Weights of a small GPT-style language model, trained from scratch on English Wikipedia.
Size: 24 layers, 10 heads of 32 (5 for keys and values), MLP 832 SwiGLU, vocabulary 8192.
Training: a variant of Muon for these matrices, 8687 steps.
MLP neurons of a small language model. Each row is named by its layer, matrix (gate and up: input weights) and neuron, and shows model dimensions 128-255. Each number is 128 + 24 x the weight over its row's rms, rounded and kept within 0 to 255. Numbers have three digits each. A neuron's up and down rows have the sign that makes its largest values positive.
Before each neuron's rows, "fires after" lists the tokens most often just before its 100 highest values on Wikipedia text that the model never trained on.

fires after: "=", ")", " ="
L15.gate97:145127124104106116123136141125073148153124113105112129152140066082104140151132083129143161112089145105104105148109183153124145159136140124084097140113127129106112139141117145147116152182172128154152206122142096095163131116149133131137178114160077102101130103109107126142159106189126126135142088103086140132109141126137115142125122144140090121115102138150098145121117135099151105146104
L15.up97:107117106100121160117165146123120124129102130118097085151148120112154166134192133129151153115103112138157095131118198116152119155127157144110159091154129104125105118124088153153125126132111097115138136102157159154136123106114146114081183124164111170097117093162134173153120144099123125096126128149095091138118112086132141130124170143125159106137123122168132144155142125157117113144140

fires after: "="
L9.gate77:129133124110177093097108141107141148114160149104110138139153137115139141140167146192173082173133121119109150172089148124147103137110111094109123087111130126106140156134100111167136140116123151159170131126132131096098104131154112119110158087162137113107083116110123130142120128125073095175155141122157143102102147134131161122114148104131119132121115120181147116099130132137187110139130
L9.up77:141106163152087135123122137112092136151183129133119158117125131138143101134107119139139148123162102132143177102126117109165112096153124146156146149150129136101079147107127113107138124114091108138126100158090153115127137099107085123088105091090161135144148107137150146153135104133156084096115127138098106096163124129161124118131118137118151154110151113124136079114153125133060148081131

fires after: " /", "°", "″", " f", " V", " Ga"
L3.gate670:162143132171146166132075129116090116081122086168142151137096112170107164168081116111144159086126109136127147107109145140144087136152135138103140114110096130147060159113107091149174124101145133151120157136145111111152145150111191098128125142113145158138141120118118129113141135169146114120118117082123139110139097097132158170141143105127071121121109132102134126135139098111124122133163
L3.up670:146164107119167118125106121127090147093128129138107139116121098131082130079141175111152126114145158173102133171108146116119116128129138139117155100182121114172161107126122113134124136112118150117132168075128120110104156150139124096140144133108129173127162094133110129148126116166146139146132070132149155078124116125129104120134115154122099118118149135141123136119135138107077126168131

fires after: "\n", ".", "'", "s", " ("
L20.gate695:100090128131106118134114093130126102160146114148132146072151124119142124081139146090174095155114133138141163175144127122138127171119103112113112129106151145133116132121143113136116165135168136109147133169101127140118101111159154128142126167159139170091148144131176133098106136127121130136128122130158101153118136087121125143112150152111137103137133103117101113100156090161129101107128
L20.up695:202147122133175153212136156150140135145115156127118111123147083169129159120163151127121104120128148103106120191166103134120106098139148149112133114124140155149099158132149118123111141164106157142124135101097111109092165159139128151117124133129120160159119106151137120149120123154112134123124178137123154108102087114049157100128136115149131164067165111144138111119133123117139133108153

fires after: " |", " (", ".", "\n"
L16.gate454:104115143132115132147142138077166076144136127139108185129116105106114166116131134130127076140115111117093101094120155091140142133153132080120098095100108089127143131147106132103115125155125118120067120118123117107137152115143132114127110151102118140112156089144171110124130177109136147144129115115134098175110129117117094145129119124112138101122131174140120140139083118148136145135100
L16.up454:108124104109154126118146115145152099143173144141108176090166150107129123130136198055144124151146107162115106179178129120150084118129088149105132119118165083147144125102122135108087113115099135136152183110128100158201088117127185109163112130176117152132094129136150114127175102125129055137127099116143153128113113124112143152130115168116127142119150102120148161164141108104131111100145

fires after: " the", " The"
L10.gate395:119152168161161168189137132123145142117124173116150072119158132107204119101093099153111116105093173077148127146143119156168157132139152129085111128157136110097129113139106118155137125116101143112158148166137113080155091142124130138130153159117132079110137149112149172111095126126156139147152175149155118108131135088149116153150177115088119078090129121147120128127137108133135160146165
L10.up395:138105130156129116080157130086117148145109105094118117137156087128083125102170104123105110182121093127086114107130138102145133121143108126122108106102123131093137120163108108129136111137129101145122078134142145111160147107093128121160113120126111152134151126132137130138102178144185140151129134128102092097095123105143158116120103161173161159156063161123118170137159172171141148119114

fires after: "=", "Al"
L20.gate576:120074135089156151124190144094135151150095098151110136178143102134139141124136116114124097166125097124132105143140154108106149141151089127086150152122132114133148093101107130145180145134118123129100119124111112154118111139121121148118165118110122125124136110134146103138158115220115104137084128106079128134131099140096122092142136099135106157145094095131138126154104144112101088145122
L20.up576:129088131117137135085131125184156120134134124148125125120126126121115102119151166139099096139137123072168129147144159128157169140104120147149162148120108088135154095148111190123131148114115066087117113113113145141140098119162131103102113133153084084125114138145187119135131122202155156150102156145099088143133166113124165158102150121117114167154138135179152109105090132123112148139108

fires after: "."
L9.gate823:106121141124095181127123094122086113156152121135142113175101136127145115113102138131132169115116156068156143093136131126136141120167101094107107157160180081108109122159158156127138127150137051134114117169132094163108126102128122144132124107136105143112127099105115177108153137155154121133098171112121130142119130122121116151109158181141142126182118117186121158112169130108139123163122
L9.up823:116116123158113147142137138171096154116143105132101148155150120089187094102110138102125149117082150097124103104187169139143122139157125146140152151159146116126140141126167173161149133128135146122109128118108107093141150101122109083097099135117090104132125148124125167130172101125156121158119106131093116116130110098136144130146122148151123154158095124145174122126142139092139107143116

fires after: "=", ")"
L16.gate547:081138137131121161134106141104194120144124143129155115148111115130154117127138097136158101155131170100110123081098124115112121106134140143107119133101142091105148132119119137099155160181134076135140159124129117144169154087125111125129183087131154164102089083105145130133119110133110097162145134114139080132138119155132136111133169131118125082121101120111121104119134114167080135180155
L16.up547:113088117136132104140135154123132129116170162139110154093107135123126127077216094116076145153115136130147123131134143111155133121162092136113153140121170149176127120151127107099155153139141115138155114127127112151143161137114078145106136084076145157102155098108158112124169137117116143106099172139143138136117136152119124132117141091126136099100115164126137146091143105133092142128156

fires after: " the", " The", " di", " infl", " gener", "The"
L2.gate210:126120149135165124160152130097133090137118117111132099098134157142143122144141098143150134136146099098092124149148129165141142169104148134128148161137127173149115130178152134168135090131108126127134148142119131134090083124116133168114117122088124141126124128106170124115083082121139108154134157100114179107128103117141118136117194144134178096123123190145151099106139130134102136123138
L2.up210:148081107115105144141121100098097128139124153143115113156199129130126138110112104157148142123136114143084140090184140141141107137113161157081128146124097183176117137160105124165137086124080130166114067151106124111119107114114130105098110133118120126098149151143145127103091104139144139130133121096100107132125153104134128151124136093125148149169138136111130113101160122058116152129130

fires after: ".", "="
L16.gate308:118134115111127151121119082128128133131108155145118147131100136149115154117114143162149128167134119094129132140139075077159139110139135122073140118120169128109135149097105164080144106139121134103149131118131108116130101100120147150135185163095081149059148106139063136127153132116116112135114108097115123138081153133139127125132159151138114125116094085082136093108166113127113102111111
L16.up308:118115131155144117099112141123106121119096131178093116179150152126170099157134116170140114122144134177178126141104154143127116140120096134138136132142106101147126139139111141109121135163094139146078125118163149100170149169110145149119161100128147128150099114102112132112152133132123148092121160119182119141095122096137114142134110095124136090128117140163169123134165108096138144133107

fires after: "=", "."
L9.gate155:112118083107135161158107108137069156117098127116138176086126130138142141109134102141157126144136173111130106135152096148149129126083133155166134111104138179075082140135122146135115120124122105128103144161115112142131098097168158166175156095149123122110121076114158133097095104107194116157151059139106144146152135127149157134121106153111119104168138156137131122115148120128146123146101
L9.up155:121133130106115121098128092096134148104176173101133142146148127121157089113114120115124095110127097133120185140114136146129126138107131118137131124102123128152093172116177122147133113160108096121159119155161155142144157128118118136149147083105122147108145126096139097109104138148133134149109078154105143116128104111145127105154106171130136117155153160167127126129151090059120122101061

fires after: ".", " to", "-", " (", "ali", " \""
L16.gate764:099153168154104128109134133162151119127118087100092119121140165114126153175154169128087153125126139134165150163122147088176122131142088119146117127111125179137123136129137139135119094128124140091142123145147133126187135110144123112132167136152107065148125159116143168098155104098122184171103102105096148154145117096146116148120143146135142118140110135138146087127141120057116136137107
L16.up764:111154137098123140109145107081174102127129145149115102106145115147117119102119151110119101144144124114107139126173121131155151129157120146113135083154135131110119149180159160136124108155116106094123115127120128123103112129107111118125137087156140131146127122098151148126135118186129110167093104179129126122122093121122099103109125141095148110105103081120160124163143083135130131168116

fires after: "-", "=", "\n\n", "Personal", " |"
L20.gate26:111125141148147119125121107135155134152148136156104117117112122108141105129132060123125112158114158062108097131146116138117119116122125158160094116146130113144137134127200119117097109139149150126174114127123146129152144118122160113137149153149080155135086135159067122113159152073142129110076126133131142082132098161134118141117182112175112106118139139147086160130161081161152099120112
L20.up26:115176133106110104141145093138121116132132135095116134133147105131152131147071107169131114131155093123111138100134124128100127120097160156094138118139124103119113081118161152146133143146095129184125132088097123101175111098138160125099074106105115132164100145093115115135092098114116150085113160113153094130130156125068099165100138114114119102172137127143133111124107081111129133166116

fires after: "-", "\n\n", " •"
L19.gate298:113151142115159093124127134127097143102162132154101134136095159149125120122110122115138091140100116082096126142119171146133167094113120136095134165134119140107128155130088152133134139153127159107174099144129146162129109098113154122114137163109118112128114144124168144132203117122131121144101143102133141136121109121125131152147125109151119099137119113109109059156114108117143116139095
L19.up298:116133120137122145176110109114107127138144140121114119129146116099096126132102135119154139147100116139111109126141126125144126126119134116146111092128149085109161126181172128129109124153138137114081140120128158137092134077121121110111141195132127121115150130153156151158092139129172125128040111113171132122136155107119156111167137120148141064162136115117142116098156103146147174112102

fires after: ".", "=", "\""
L9.gate42:092186111135168163173150110150113136108129115143092107184135145114140091130133118156100109095145121096106103113143089135080160150131126131165129099146104118119120111128125107133138132117166118125142104147114120139046118101141139131108147118114172129103118137114142130083162096149153123172135159112132120104121143090132133067133137116096149132177117121149155205135160138169128105126096
L9.up42:111127130117144157143111098100138130141152099137154134129146157109163105147154129118134154086108130144145136136147130141159150126140114129149137151145120121136125072127116108110152145123144143113109146132151097091106150128162125091095127105118138122123127101104161156123160121094136096100114102124146149122109159103119139129119124122132131126127120095120155148093124117135173128173085

fires after: " |", "|", "Early", "="
L10.gate789:098147115154168148161091112120165097177138144119140143132087072096132171122163148173157127110127136089148123110135156160124133121139131152069135078138142151132154119121156122105160127133117126129134112180105102119099121121107157158115140146164099125102116118171143143162131162117096089124120129162139118113119166083082120170126142134123155119107064150162083142143103129127148116101120
L10.up789:094131152151132134200133129129124153104157092151117096125138086093107149122127125121110088101190139162141100112161110124140104156128109128108087076135110124177119101108102141122173126162118138184093104145133138139099120085145153146139096127163109123125164125120124108119136138153090159083130115149167079130171108123105107136083133131116137098117118141145130100124146101105134147152175

fires after: ".", "=", " |"
L9.gate163:122160131139092109157094138127135122138122158119088123156137137138130138154142101129129150083130121140132118096167122115123118126136101142101132131113101109135125125117081155128112091149075150149159156140121117157097117084135144147164164116163111107145123123104102089161147118133102102122140146118129096141137209102137102122129153182093139139120120147164131146134171164161120100124107
L9.up163:140141139131150146143090108098180135136141119136126178135143132120120125116138108095141174122066102123135119193169151136113198126119144139156078080122137099126108154160126161098120131124157154147131118116172114133081105116141114156143127149160112111124122105143100118108158115178090145168142097148159124117127136100102121108143110128149157107115106131109147142117155065130146127075124

fires after: ":", ".", "′", "°", "\n", "×"
L15.gate269:127159119143104155140112115095112148114128096139134155120109109122108153136104140114134133093135157150117159154151079113138127095105145089130132097151135098126149135172129129173118140117090191107131130162104093119124145096146136117108140119089119119146156140097131130124140135132069111139148135162093129104107126126138109157158200091160108136134136144120149158132148134121091161109100
L15.up269:117112164154123136085138139104133091146140113130077118142145129150149132153123125123077176101104148175096146153111135130100125112100142111141138121141123173141105119133112138118092113119126125129130131145129132142156149151126114095120049114100109117087095131129129135163094150149155149171075109095132129101120154098122122135145157121101119140119108149135148158111105131118125153084125

fires after: " the", " stra", " fa", "The", " making"
L3.gate42:108119140142171117144163089178113118155106145149105126135130084113115164130112086118113126128140093170087162136133122126163132120091118118139145148133080132140121162162105158086165116143104100106127163125094095098078155134137109087066121117097128150134156177086120106135070095137168126158143112115166108142169136117119143125140149130132086102139101128135102105129121147148110146158130
L3.up42:129107117064134118138143159131126135120155107105142163134107129118114085133160116116090084139136122122129103099129120088156127101117140106134142071118139137126134107132127131100149130138165154116119109102102143145112087144161167119150113112108162132104104066171101162107119157174132118148132105146086125139131159101173134174137122178117137164148145152111127129133129120117085163154124

fires after: ".", ",", ":"
L15.gate213:101136162114122166107064128127076113111110130145125124143099137132135170089127115139145157185118150135108128133134112138165132154134151138131146100116166089118157179141113145174098159134155139114119152109178108132122132110113119139175108131141125112147139124097140150104126116201150145124114125162110109079108123106157126150137153123168151113116127106156121176106117105168054106148117
L15.up213:105168117106070129144166125135175073156101125110101117133160126123137137116119111143148145109158157137120111137179141071121169136133115129111147157107154175078110127118101149124117154149113099115130132146161127127107141167166119113149129115132109127152120134144128102104137118089174090138150157133133141091119147148146103124162127102134119120130131118129132185116149105063141106151089